Weights of a small GPT-style language model, trained from scratch on English Wikipedia: vocabulary 40363, 1273M tokens.
MLP neurons of a small language model. Each row is named by its layer, matrix (gate and up: input weights; down: output weights) and neuron, and shows model dimensions 368-495. Each number is 500 + 40 x the weight over its row's rms, rounded and kept within 0 to 999. Numbers have three digits each. A neuron's up and down rows have the sign that makes its largest values positive.
After each neuron's rows, "fires after" lists the tokens most often just before its 100 highest values on Wikipedia text that the model never trained on.

L2.gate1234:465477491471508544483535561485526572503501543451524451501565515509538482542584440497561520485479426595465530499510489469429532548538478481484467537557476458523490492500483526558601450444534517536436562430506524550486520503478499540515532509511534512441484516422495503473477601533550498521497430483446518477470525427468475498478395555486471461521532431489502493567413436505448464460456
L2.up1234:487431555515482469502502464425605532496479587499446568507600473458494529456444486503432486534465497495486488542500542588518468534545515458515491432512474539452461534515466557512530504492509518461523471511469427534486492503511447541546486523513508470439574558451481501490543459440548523475447475452538555515556547459536498446455538488478493520523501415475576504556427500509541528520442
L2.down1234:522511444492520501504491495490442567550484488485509493413482486547480484564487529475544453511506510428505449548517506532504517541490462539483463470503497534544479550527527576549461481416500517552391495504493519509572493440588452500481545536471507559487463532472510475535451514489534452610415467492496538484494456502445459549494457540489497446486512561473510538524481495500475515498504
fires after: "\n", ".", " ", " \"", " (", "1"

L2.gate1154:497395463512481526449444545475521482505527532443514490543521522534463482530445578468608450459528447521458471566452487547514509539516453566508477504490520472562513537582479480502477492610495504491442538552569500527529537502521514477382511508460461554529522532487479439575498524512442480617487464470505519544509549507545508473511518556558517487521491434518501472544488453563529545497506
L2.up1154:526446461484539454577526520504476544451507506500564474504471503559591534537502506475492557484582529493494512523550561553482438530495484502624535495436499464512488483479458487448505472559391397421508532563511417517517494519567470591500532508532487479476448511487481474487577530473547490522514522410477524531491474559552482514439462520517495453577530552479557540526466521453469533509521
L2.down1154:535465515536477450511471481448468492580518452479524509542494516471485491472520535454552479500539577549545517490526495508465524542554424560461537424519475487461502484402513473523515442521445510569476517424509481479545500568402512526463413492475503539475497509468445486468576495564470467527531502454450473424430535542502548492447462497507482504477549517510497475462507439497473548458527
fires after: "0", "9", "5", "4", "6"

L2.gate2644:446511459542524469489566431459549524497559462480431455469441529549525578583526424451486520493489503521448516512543553446469583606484487549395503554465534444475534508519470543568422534474522454567537540473463483493513499521530542508452467555554434538525488487528511505518555514491462519505529538512456459544518481380496496548550560457463476480473394485526516453514435481528403500571567
L2.up2644:468449524540530561449542490566601477497511518512471492448407473494453569497515542549508464531418471491508484563524493587453412473443486453550474480523499545499500514445477468451425602550577505533522509499496528508457512524525473560458478461507489461462492467445477513449377475486468615474467460500466553517544480507475541497486468485571549513509498537494498502455482547478526418487487
L2.down2644:454540499474471498501496529413487465465536550576458522582551510408483528455511504554537534545479520546552480473491447501503453471501492498490529537523512508501495487486491427496549542469418473480498495500563575543477496525544492483506482504494556479472509519472558539483478501416494438476487490503526562480484517497512507551484501488494491510496532514497490514526526497473513531468469
fires after: ".", " |"

L2.gate2437:447518525533415453468560484460505556505484554507570509474516525459488502484596473545549470543452493534508502536522411495510455519481446424514453432464552522489504468576506527496498519554452519520452537549549478490446540559498505546566496499397506446507580462519496449553493510535499533486487451489500500513525542505450493549498592479535488477523479464570531494454439441580598488481445
L2.up2437:520533523454560430434486483503500571452430514494506488515471501549476515436496448532502520514434477481523493478540549509535537540486501481475460485535494519488432465515485447468496564416497552513492493458559495511503524472457586476565451548481460535498589523446470507512450477480538473497504466487433496424471548517580575465481562522481492464524509541514465492491403499471549519558524
L2.down2437:472539471484581463482468495585502512519475451485518528483472471564511496424511482487509573430539461473534456498577619528519559512519438554525516485551470559459512480475523490453575516484527517496513521560483450541562515382423563485582521472537504530512547541469510517510498455522566463513507495492526530518453447577559597421527486511470517535497522585449467488467529528478514512510525
fires after: " the", "'", " a", "s", "-"

L2.gate2282:489441537562436502485515520531548492501578535533434467505538542520506445512481451503488607514442461558409505503481533476456531472595527471542516551534469475523514485499406493542509480487463517525554563473506577497517548523527536447483492444513487510498551537546512493529439512517510510474498450538476480477510491490546508555484509506463504500493439449446533485476458548525507544466434
L2.up2282:501593491501431473501514524484479472525568577527484561488451549479503501515560477532496526539502498444562517487431571504536478536529586523510525518441518496489462526563509429503451494545508464570460431445564503488498526487535544453501467540492613516529490415564435469507471535547485502511487537477557444544515455510504587433519489490459456550512510442516579490524489518519519499535497
L2.down2282:472512545510452442464537459561453539499516523571418518502470522549501495504465426481505602511528477549463468489471444500506540424562551526560491494522506476474444510568449481540481508443501588461550532449481507516504528473511507420529454510514481560459531517523536471496428465521551523509500458438496430541391486497524486512495504484450487517493468453529539535418513543508486528487473
fires after: ",", " in", " New", " a", " the", " of"

L2.gate1468:525535490471489604517582511512494561523507502501480492525474453503472525452551472517515544564492546531488538478480493521506490524499505500508484543485535483476481445486514426508582555506471515496459492526497460534548499562525470471536463533399520553491559479463562568543486569450482487517547479507455469473465465456485572502487503443458457520411474546512484373531503468461583479557466
L2.up1468:486521517466515532449551461528537439540504453480474540506505455419521466500564536541479481501461513491521451565512514491537408479541523501501435535502561485463502513528496531517526564498436454505454525576557468560447367430498508507573528506459496477440562467478507529463521473464502569533569451465513542532480482439514512490516532513530484575438455441464520486566507554518518562498431
L2.down1468:488487535494495435501548537544481580489469466473521493499462520507481434522496509494490569464559544522506506543490499483447429530475570507514495566502477544584481491535442590499638545514569489481502477474511506541519432529518501477519463525454512566518458467484517535665449508497577486498431447417478536502520485526486585497491526495529457593580554518518470478446540565415549517545550
fires after: " ", "1", "3", "2", " scored", "4"

L2.gate2609:515491578537489489571552509538578471525527478422495560567503495502536513503575491498420529480461489564550501500524507469428500506481458481545461483492454491480521419477482491463519478523471476572537475559468524398475520531525504407423439534500564470480507539514562484482450576540536518479445569435518443431559523508493496508553541551602477544433518380466464457424480490551458548502495
L2.up2609:485452524520496542495571504494533455469465481474474560515461509473598503437508498606520473502472553536530506541497425501470449495475505519516513510491506544523505498487494551534473501487514482492543501572510488427495479517536512477542477491479558557510476431489561527491566558492479519467450550430472513468526450517498536509468458413428463521536523503531487505519446519486463546613521
L2.down2609:476423534447528527536554506500516459447448495511496518454550500475529498478516497525444499489505528516535522526546454431487469450446518509548460502578515544533569531427502539513457484542503469507582509558514493488538532483510445521478503524553467513514407455491522466505475516582510472472463535508539456532519533473424501591510539469477479509526555537501461470438517533421466539528536
fires after: " ", "1", "3", " over", " than", " more"

L2.gate2486:507463504532491468479515528545444500498496538538470423505501504566445515549498511578492460539466471469532472459455506505542494434467501396551474485478518494551479406462430467506509445430533494528462532505513486496514435517557452449451606506498512498520486567495569537510472517510490551449552489521520544471485537463526513511497491543642526507510609556524466480450499480594457485494470
L2.up2486:514482463522527438543542440500497520530453512507555444491457476472530510445393516502542428518488505523498589523520536495592495502473516533553441537491521517550481451460490477512476556532495463459582419538484612468561500560479494472475541550515499484554436541524525542489493492469442490485498537532481546485511497535533381547503474480563531462539594491508476544492495490520440479479558
L2.down2486:562448445456507470509556489505504572445469459524568540488502450435577535386464476471556523454573505549529594565535515481490535524542530529432513519568484577463523527434516502541581559518465464514510507475475572480543540536453501542498443475517525464493419513521506485477451470500515437552467475472553465476513539496503414567552488531503521473526566522505481550484469502486495427560527
fires after: " |", " the", " The", "The", " a"

L2.gate1702:489506496498542573520488491508483529478503514495525553482516530473532472482434493524509515524527489461443490544463521479520532511562474475549477517495495472583525444447454478542497513414527465482468575429538592480471523526532546498514458494533532451518497515517497505539497565470570481469515471534541489474534532558538443527471504565514442463421494488550515483472526378454475542502452
L2.up1702:388510461505477560547496419571600476405480459471483508551563510501557523490551441525529515525490452558523456457489480438495499425418561472527530418515416450524529497409448488434606578547554479531572491456488525443550509516503507477501592472509505476556465496486480548523526535490521529508542572506516484519434463522527473448554439506489527454487526449462484529486496512511501541529414
L2.down1702:459497464533492482468454478518528415518508483464502455562462480470531530603503517500491460510510510532571494497561489418467503456490503490471481540494468509454479489487541407497460529543505471561534431512536473505466462487486494507502511443523471531454479473435453480518531522497463519488529498547501514482529439442474479522470502477488552485536484510556478517483434549456413453484597
fires after: ".", "\n", ").", "'"

L2.gate1498:479524521485522536494535492515492479536558514488529526448530481521612515506528500553501532466532478422531549457510490507518434533435425534440539514433515442525569506560528504527520507509481469496395523551502527562483498470521513435505510489475492517523524406495550461535474504505555492559492538478505449487576504493410468549622528498519462488382491446520533541558517476557395477556486
L2.up1498:454530559467419470474571511463523479545502530538508481540470538480540490516499507488563520537510436419515473489515463534491491492540449474552484504424499472519474487518517574559441526522469551422501531468506564423408429531511531418521419457551531503457460469549467463467487505502527492506503476546537549443537485476500498440519472484508485507525488435532496517509530529478510498523464
L2.down1498:510527492490501482532500420465488528489482431491519431489525463509493559443518537432454402486513497509564519482450477490487520545532398507497490531503485484490508559532495509531424469529486511491509483450506474437464501491456531519493496542464480489538467519496499486476548540498556534499481547521507498528546454443508507460522498505533502471534520535541499468621460543476496543438523
fires after: "0", "5", "–", "1", " ", " to"

L2.gate560:437486499498483491516452520508506529427541548414505483461502525577411494481482471510505575467480409463532476465488491471552497500501523461496423573497512545550540447518459499515468497548488551512508425470474491490532494491489509470452529467453463471556487498495488521526471559511573570497461496525474530524489420459487507481529489489492460452561536491378532498480465525495506515492482
L2.up560:498492562538527498444461478472474404437576457492474533458502560562538488513581524528515471548524570465573551488491495573501493517553555522537522449482457481398550447542498525491526486438563553587466492557502536493489446457503502398418483475551549546547511542508504483540546539426479421570590473516630434531515491481484520529486552484468482500510471435460412504477527482534522505504506
L2.down560:498446468459528541503505464509555482478517504530416590503557450499490505508487503541492547472518480474525441478454459442529475499525500445520439582434510498497412474518541412478450532524490470461494514409507469554455509525484523471487494433500535536451432462527540465424508478502532537496468477467465469496509528484480453523504550549566468469471508528520429475550481531524425487476408
fires after: "6", "8", "5", "1", "9", "7"

L2.gate2236:479429434481451484425515516520463529512485499449538487427426509578519451515481518496545491557485507488427474481473476571531472473527470498563519524403556507539445507548512486515468471569511487463441530538565460408494464434487497469479483524501506483541524495516443473489508557511511479510544413461524503529488503471466523555490499509447472532467571463540533458529498453510482527551523
L2.up2236:511478472518461490555469533480452411527477483393500488556505545536479432569545475491468451492449464553456542554569567463485533513514564445477480482499512462476464492516499479501491484464447552544549474541437540540511584529542477574494453445488479467524484440471428499488514536500572460528473445499549526479458531518467506483408526562467537471491459524461494475543486445519444459486524
L2.down2236:571598601513586455600486537482527525489468528446509436523531530483453507508520473458418503515474438471529538510508490531514528545460473522489455462500474530543472431548511545420496508538511481512493494537484583533496452507473478528514455587453584533468478504439523485463474515508532455533497576576504407459407491546517427510458545465465491501508487477472490510583481468507484518558478
fires after: "0", " would", "1", " years", "4"

L2.gate1321:464446475513480558440574582520463501470559448410530468522511555426527474506465447550474482472501502487512497495497521511465529506496525567472426496504414485515552453487480478581443466463470469495419469498511575477540472479485465471477470501492516488485460576552473502520526552493527526411515454541522495483471576472549446547487447509480471449483493480432482415504460451518494542462485
L2.up1321:508500522484476528536502527536531451461526488441394415518470564507475519418484564546474552473527492547477494483496518493506547471552567476581464502518429557545486431469447547508433431592462504473443509439611498478498484529480515469505442447530507561497483509527538478498445500482458549507596505497502508506463501542505473442472530472548505464504543486487558439476463592536453494486468
L2.down1321:452501507486450463579432500568483534481464487530494488454451522592488499513483558479575598510474472469431491501461512456533530497465496460423571464433444471495420487573488453456516548547489531461507517486501423465446547462555489510417553521492497496492521468477493557531507379487469483509558493444578518491381500538507532477547457569544487568492475513548529532469499514546454420514451
fires after: ",", "."

L2.gate928:548528503531421565516526536500447532555504433515491491519471421539539530554486514568563517476504481522433454495492470462520442473522417491644542456469469511471587438511446580500511454512496534486494500536533524519469523559480525498450543471536517544522545511537540494558419456577522533439509512498551513506522526542473518586538505507528501488514539534511522535446479437495477498468483
L2.up928:503524565496511552503537481498486424459504484523454502478457500578550560514517477541456450443510438504446426535521500566451448472467450481520475476484485499538487440445439543412540542582441472546556501523439454440468546576460514559473492465486470507500515486500529486535492447511535524486529506520478564565519578541458460583509439515494536481550530585470521552519474520429554564394438
L2.down928:457440508427459496543459492463510521430558518462495513510513521487450535460485491461460485501421525507512490471504552560458479545512505474411487499513543498509469526457524479482560438462496516530536456425504495475551517525519558487536461431455501503519439452480485518547491500476538489557529465545542544481561576496534449524538554472494454427454481502500522568558442481581537515576482
fires after: " and", " |", " was", ","

L2.gate538:412467459516533567514475489455502463494499530503480512527486503479554526528529500458559534463490514501470470416417448529512561524534502566480465464488514487541578464508409463513514489487593475508478557456549495559478539453489442469467543526399468543496491535487455485553542543449507494532538513479517437459593527560523499454548533472526455467450495435478495507468462387543520551550601
L2.up538:489448453474544509501413489533433465502559504504465554507509553553505498530476475408489507395503585509517429429521545487468568488560535497533514525545450470507462488527514554594458526535566386479511505517480447499497526568471515465483539492565477516531552496479429468492538533485516487543500550541483524491489417449539431382568509523506484453505527446491502442529523511510495497501502
L2.down538:466451436523492445442519482468527483471534530460508554504495459524488468538501506462549554518417509472476617534471510495517519535495504526502555414526413461445470525570490468503499584508540490451412445486513468487475507583436476526506591498471479518471517465483421546408513500484452562529445480474489491487478502503488480526509468555491500479476502443525514454555535537479504520446543
fires after: "0", "2", "1", " same", "8", "4"

L2.gate441:482497547443533545556483515456469391538436544478516492506508413445452499582451542535475460455446512548507511541440468549558462516527463490565540517516501508515547519461489426492423466496547458468464538449536524487505581529430527491550491470513550482462415572488540464502457474502449580444525516501487517475522503502532458512526506422524529584502543484544471559446474453514449443509502
L2.up441:473457493469486484432547530536542541493466459520516488529420516533499532484456396510559540541544447527544436513524525490443509532538560489515493546551470501465579511502490564423556513472494511518455489478481456481585544459440575514543510513573415484567536519421529512493508476405463595565473498431496475566476452474521533455519558450516544514548509492504510436547468501487452516516442
L2.down441:519486565471461494540499507411427505533462453505512440472545488515530537572540526568572541424469534611514535532460442493498466486487520429476456520513485482504470545418447485570521463596482516520487509502539495493509515561523452523556473471489530503448485480509520528476508477461437507443497463517475465456443480497503391523474537516484558531531537549541503505472500417461463474522493
fires after: " of", " All", " among", " all", "'", "-"

L2.gate1237:507512518516510493475541484469477477542506499495561450490546542432432460480499537535456401522485512513536564544506481439528496527525430416560480562486513592535518511538526414466442510580433433545464525438494465488502513420477503573553451455459484544450489510516510524473451526458531490453491460455542582553479497461532499584481462528485512511499562525512454530591503466572484530598472
L2.up1237:490505498476464436486557491518510440509562475512558542493504449510512451441459499499570484516441448545504561460450476513505502527532525528514446462532491515507496487526479553463543477480507521478454399425495464489546483456461437521489543491515547555520510461531548404512446506550494532461513462434470546496492475488528446421516521493499518403533563452449465531467543496568511514384496
L2.down1237:496551480511470518475493537575483445492442508511493415463524498488512517469517490584475505519531559561555582598408555476511480541551486469544540569540472582421511473440439468564497514490531467509505556539509514484482522532499522480537516513468414521508516455478556419533508542547508512451510459568499502539577608454494491526461482543473532553471511445509546500515471490462483518503508
fires after: "–", "9", "-", "/", " the"

L2.gate131:532469435506464510469551551491473467512527521497479459575514535524557522544569452497525496531499448519536484523494550493354471507470514457539438517490480432508509488555421491481448540426495576525453542475467449582484507514439520519529484439464443509469513505544602475460516550471484560454575418501541527519489550448431444520380540564548530418526570500445480507543475503521446489452497
L2.up131:473457558469552543469452526516432403485543470478457428515475531531543509484525536519515501532416570508553504484496504496472510496479484494585442500563444526517478417464522489544420519480496562466537535501504532505570464461460537526538470534445486534488545496566465517492510561558573503534492496530450540487470552441465473537470568471540464490514550485474465493484504502337515477551524
L2.down131:498546519573499593483517555506429548495493526469510506496486484485485546450479470514486532460473478458454438574459513476455504586500449522515531499521549535510517445476509540496492475547504509385449516524500503461487494508555500440528445555443493506570425415482499527562484470488576513463507493486507490476486540514471581579514515557514525464466491507578516473489568401479539460428520
fires after: ":", ",", " \"", " |", "-", "|"

L2.gate1654:506522523501518511491496495438506493499493588509519527466513552501499511487463506475479502488495480433583523522529484473421477549437449470522471475509515404569481520495499523495442456456518467525531408477506465534550551481526478478472501476476470477505482508511483501569450558432628548483457472431474498485574505505420450416501595521541523507418501445496492527468451456558543484489525
L2.up1654:594484451536458574501519499466506495462524412541480533522530559531444460485439572510529469517519580462498521503462477436516493472540515507504494544521528475511488550475458587546490512538471490530513500561516511437409524501514476487477449544517543502519458412580481480440465561523486455530523390448511550549508501443465502468522520565508536526496489519498538516534509489547487468594476
L2.down1654:499492520538518538476510501518501480466474490546551512491472475517535518510495544528473402430449563511491442505522540533487500535458451484551483399454530532512439480507556436520491514501452511485443478469521514587552512453520432470536556521471543511555470515530497487453454529478563471527477452566481385556550498518435520527488516512567525534471494433487434519526467569503500560506477
fires after: "0", "5", "2", "6", "3", "1"

L2.gate2019:513420493608532492470497552487487490498529457501469505468407565457577519543419550595476414474525487509473526555507465551475466466458464434524485522462527437521509549568491458500434510505539485496465538557427535488538516518525481442449555519523455476431449485521514480468618469484542496446503431479455498489558462474479457550480524448529461480461402491542515473461418501516526510553509
L2.up2019:465549545516498569542537470446546561453479450555469474512476562473527430528505504556450531496524493480426523549507527508563528526493443476481527538517499518462503507523534558458524577494453459475524534485392517535511535568548474476470485471475491460484536500428520546516512444472468511557503515485529495534527481471505472515502487498506547490490535534520511462431509458475528512476480
L2.down2019:369515567531553450521415540532531479530488584441512484520524434522501503520526551466455507514484529480529496476430502506522536545578483517536563560540496482483515414533396484465439517525503478506450527532559480601468494499510474474477537551477493491424445509488449464508469533456572573503535449568502490483486506419475551536459469508481465491518505574478511548580505557467472570489525
fires after: ".", " |", ")."

L2.gate2421:503499478542489515577467574510574445490519479516495466480487490508491468443421472559448469473521513483518484467409460458451532547457526432511527497474549443491550523527470568573524542477552524447523512475458577470491509488506507496518519455501493519540540497554564559526462549555541488457492491483489499441531482501494484485430540467555433454467457506518511496516512491505567424530532
L2.up2421:479505537476449492511484502428514546488469483472510403512405476568533449460536449519519563477475503557478490537502537582503563483532571469507492473552501573559506498455443571582505530583442480523534568436495452499494405532517489476568453474526420438546466456505516550563486545462477532583458482533561467618510494480461498533466466554514499498529515459529515503493420542556480563484528
L2.down2421:543508600414520438423506523500408550516480495476570426491410477475457559451549588489461453536513449459468484563489543600439594455516488533552529494494517476566477573450484489456479622556511484542481518451467437459512485507468518501523479511514453495517404509466490536531469427467514479468498528570557488590557499537470483441441496446475486503461527509511537534521449560508443573539428
fires after: " ", " |", " (", " was"

L2.gate392:506537489461469465464549477450507431520502520498524477517537479468507441455556550575536400460464507542478479548501491509515509519515467531545406520526494517529465471526432517476462464519507522443458530433551481518530487525448512555502408411534471463479519491488590464584449463488515513454525454412465564526510569490486513481426517505584478518532528497536478559560488490611504544524495
L2.up392:523494542465526490466537523567516539570583441536484526511516490430440461500526506549536530492580526467557469528492554487541464467509554493436471549520468509465478445494507504456571486492501472521594498509471471506520485466471509474563489496520515535426558500439496541482481517528553461491471522521526458546487499557457516520562513558558444455517493453428410480549477527444518503477425
L2.down392:505528618474499466499444476534482497557467488564533546453490498434472501495492425508537555467526480525562497509518482510506436474555552624468472486539416476399466447521514550492533427561481549485513527539513558510514511492554458492603493530469503519449517425541550517538440472535487497438497491494487431520447519497542486459555486524481462510554508466438340528520544474461536524465461
fires after: " the", "-", " (", " \"", ",", " f"

L2.gate1996:491501553503548533564575469436559470480543524596544463618463425496479493533542494567489476545609506514503458538454516500484427497484519482529479458525471551494475473527449518492514564562538523550389552485537499513552515400517485468552465485497592519474487481585575565520450477572523475501448470531483464482452495548454488514433496446508532569531491484565501499526490539541538491524522
L2.up1996:527539440590494514483432540543438445501502460501501532539513616452534418427514508614483490500436488430545495554408430477492493432541457471574503516511526531534539487444477519500442526492437460519489522461465519495506428508451589442510534487525500486515533494473424446520484509475537446479486564471570514611501472538441527532510472549544490504515555469536451500447499494577485487463421
L2.down1996:520542508462530496561565519424526492495507555497489534524497404488523471491541471493474507495540437482525533525418482474521465504469544443503566558558509442507526471518523555501506471439544497532469532503497585513427547495484528437495412514505506527484508510536488516511452514589577461487414437507521484448535448513512417500463489450401468498514540504508512553563561482460517511563421
fires after: " ", " a", " of", " |", "4"

L2.gate1360:481565525519475482453472516551459517516486508488472521526511521485544553464527551490530461535499449533528520495509519558516528451552500476534526400447495507527518466512436505447499529480541505512481568485552473462490526526514487500479442480518523510440516564515490504490532532572512543474511496465487441456553523494616519486505411524520514461444542596463476509502521405499490540453496
L2.up1360:580481507573532488438587464486518529501477527526501495525511456540458528472457540501487486536544471481516477534452540498480573515475523447499492453462514510534523484562445500505536541469440499488511539554455521467503498552529466445477543493548496480528511512503633473505585467498504535487501432488508470535545558458493496536495502521458511473505457541570568544520524531541459462521649
L2.down1360:545446508500471491485549461517538514501471540527528483579441482495432461461447497464454576562487424515526495484481503518540550511513525458542495463513523492501441456451526535518553566530463474545493427475487488499556477460517495472596469511514512376558486471499493465476527535535516555482525520500494434526475544513588480521521440449388510498469439569432463554464496465544468479439553
fires after: " |", "|", ";"

L2.gate372:485484442520529512555507559530471441495543452474452517511534500560502513488439495531492434456466432451461510509491554558479512514502474458500424535520502537572539462543418471522496545439470527465429435552511487438480507495566495493526474494486463558447492481474524524563547441406488509481469443497508480485593557390495492506491508515512527537452498517468543514495509477450465463497510
L2.up372:402470477582424480505548461497511510490485514442567463554512581489569508520555508479493507575555516499462494422449482497561511522535463444522488535458502472479394491503457515517498524544489414536457540417466520526496523530517518497474494438490481511498458550516513546530484501513506556525553481496508435494491522511575394389583621590483459486523414494513503560482506481467566523520423
L2.down372:425487488520515532527496513526484513453533475518522509489484550540480486501471466448456510483506530446475510460464507490552477546493451465476461546467502567545485494539477520532494606480555500502478489550508541484499523467506542464501495476533473488519463607494550460564519520398506526467517438471534475454498535477548466413455530510480450496512424515484480540487513513462475510631471
fires after: "."

L2.gate2195:546506499506493494554484448442498474576494517531522505509455483432485466430429511525508529511514498528521585477453513565515451581549531443472460553455512514528500524491480452505534497555446479473463523458541471524464491514482533518453487457380502481444465437496501490473448511563485493465476526492409546559572486422540528519455509496532492547455491588426489490477480544559509508541508
L2.up2195:539438552499555443441559482492502573496457497472459607471486620554521499479470505507441513505475456479509549523520476528540585523530499518475504514504542441478483543508476466575497552500481566433558491538494504524411488482544524530536490469566490454487549531422548512472456587500490497524528440450531498556535492517473481463437471484528483472432490473524527442501494542486464529506491
L2.down2195:547461445518511458512431509464480539506498487472534456565480522499460474476491524500543501511510484520554463551458498446484492529532524527449498645483496453499514589505495516442557565474538487503490471522529525503459467457495503565539498444505496430467497656503465456562540503525488468467484522590476517466519517489473509516585534440512517605513508538503475548510497523459443523516479
fires after: "0", "1", " ", " ("

L2.gate1844:544489488464497556480534552551462454525471541543455481492462500479493445441497497509495481524533531512552525533445445601502433495456525499589531503515511503541524453503536494501501549529550465462458442445482550493468546477505514543554396475470496586396454527486566477519527506478441508391500494467494509523529474521497544425475509478535483473434549430540475515506555520492519555516489
L2.up1844:568532490454454526478453491490519517517418508501480428537523446482535514414517545541571429477485432538528589521530530561539493520522505463513503532564430593490536461545510497503481496414510473486489552501523526546531542494467511581493448519492563485482475551432520466521488416479469526514515530441463512490477504467550490502585518419520598486549517504511436523463526453529429467525520
L2.down1844:451501527522466403475548457532535506500470445477602517533525492497530475484525530502483444455557426537488536533573492468541529540527479459456546533490453580515474476426569502484452507434497508437539515497531458542567502510539449487465566557463547463543438510452476500441505461466464479544470481512509503412476465472469484577509439520487523452487461558448469497522520491519454461571490
fires after: " /", " all", " ", " All", " make"

L2.gate1926:497466433493524574432537553506521434537521512509520533460498558473539488516477535586478482533507466491428496538408434509480484595501474502489474535524508452513448508526564541475476471520441479490410474502531535477480528547528518476529572462463462567565452525542519477480527477541474562475518473518414567536537502488463516500501525500504483494406481524556532505554468452575511527591461
L2.up1926:515459448505510520535590476527512408500494521497516486518515499480496482530532486550456451546491518492521512490491445477483450461578495441557499573526520552504532404571449484527555481496525493495501571532476524445484519411558486478468488448511503496470455533523485497531517509518524524479509511517576553514530461519511530463503448533422463512449521475511447504484636510498523437531504
L2.down1926:465476463563520554485516465541503415543544516450471468464492545496455468515522534458483449541536517523463474515537506425516590513484476471490455516642433534468526514472498488514444542433500490407479540475504549546490492551557462475548523484463513499486493515536543471486520483423501483522490494487503563528448507497612436488510465503509485525445555487503480499512534509487515492467560
fires after: ".", ")."

L2.gate1317:484477582532472599557480465515471491507515508505447589532501467510490514478504477472492500441455479520516504500473501524501495494551500505549423518490510510544560480483470467507496551485502507515520495540541535516432537472488523523533445481460382559490561504552565437492494544518497506523479495534517534541522522426499507510498479475527504441524554524581550468476530499545472455453422
L2.up1317:544452588514534506442444444496469488508527510494445506519549405433460464426496610525438432492526546473546554421479536546480497443571498540490518549481544480477482471519506501511509479456520531477478529449571412549444533492488403494486509504513526536406528480494500456493514471500457534559469477447485486502516500428476521531515516516487495515497500446524597493524575462482499471555510
L2.down1317:426489580503509490500546502482487508512469417497533500538505499594527485531452494498476472469521495537537520472568510448520533509471512517447481479584485523537466467502531469521484578530480541469441487474472515471555547582460525508491456514499515487576417482420505544448537448544512544459546549497559490554471466571487474568489520495547545500562517539470412558498461549489502607530453
fires after: " ", "0", "2", " such", " the"

L2.gate504:491471491530513582499613573523499487496469520502442501535483557483498596559483569477556471477460454558561535467447469478497480464487529530511481537452501498518519460407534429531535577492467535456492428542506527571533533443518449458502469483500537589478523549553476409540545526514482534528531525456584595541548545542455465506555467503497522536453501516522505466526505500504489500451512
L2.up504:520541531501498523487552583533468510558542593470511358507461458489493512522531460480541567467435506510455558533552551464483466458433544502476504479534406539588545521533501517514493477456554530488452480454488531499543474470521504509508497470494516507464507459514449465485497552466526536564517485527518514617478572523458507517505503563525507459480510498482517488548489491473493492535574
L2.down504:527530547398466483487497504418491485457515520502551462428544458539477600531504434517542522520519492442489556518505438500550529426491466525510424457487452454508417532519483499517550560459502496521489395479486522530515528428579530456472509467508494485490514516613505506484601468519462533600493506520560499567520474528450543529513532475537501510481527468491502540565526504441470475486538
fires after: ":", " that", ",", " said", " as"

L2.gate486:463395521475464546470430518518524572472582507531471518489458534525422520540525507477527403502479481493499429538511474505470550499516527567500481519485479500485552419535503505502486536519497529521435558524582456449498528435562479443490516513430539508462535505482544514534540513472483555536537470515549517490527516467589531485463518435480466542492508483467533471525490515555548520535576
L2.up486:399473525547517486556520552536529484466499494507538507509457561482518507506469510489519522454525453531527548490438434429520494487525539541421526524528449525482575490476495454505483589514419555558517484483488517516547562499485514493504470533577574519532494508503525458593557443527476506482534524404496516530480505507513432408519440464501488513481491522521500455505504481438489436452453
L2.down486:569493555492460434551489504493507456522560521438478440474447462504465534529530487548539464484480529491546445555509507516471530476578577513532556473557513465480507538456501485461571553522561525559455509466520501577451504570441511536477563488501483491494506505522479484477547515408435497502466497609505444527448436420498523492470469460482509516563502507463524506530468506494494533440511
fires after: "5", "9", "2", "6", "7", "0"

L2.gate402:514429469495504517505548517466479422462538553475469476458475550561445546512521540544549487515559485418479493535459528458494484432526444449517503475471470547481499442590516490572590514505561488510475558498514524428520519464557438479476470482452497499465539544441494513457525509499529521513524409515481459494497539540502542509456546550462495452437460412484554514519515497513498501503517
L2.up402:496539446485478533588520503408511469528461534521447454543497458563489499526492540488438489446530557522570532463476548472474530520492468406512557485502516515534495456525493486440500463442496476540465484507507529559492488538468506488505513465525448491449489558470552534520489547454532471500547532453529416462489573481473484416471482564482528460553546500477425496560530536485529526525482
L2.down402:527493535488493438485494489460536471470492505380484488460523464523502510491527456454515488475494526574599528426515509531505568445544454551503508433513484548466454495454518545463501520455575513502465545464478515465430452499452609553502438516491564514532554454379520498492532590547511558484523493536493529525456528498508536525499599500469490557511509381516460508519437506498470432500510
fires after: "9", "0", "1", "6", "2", "5"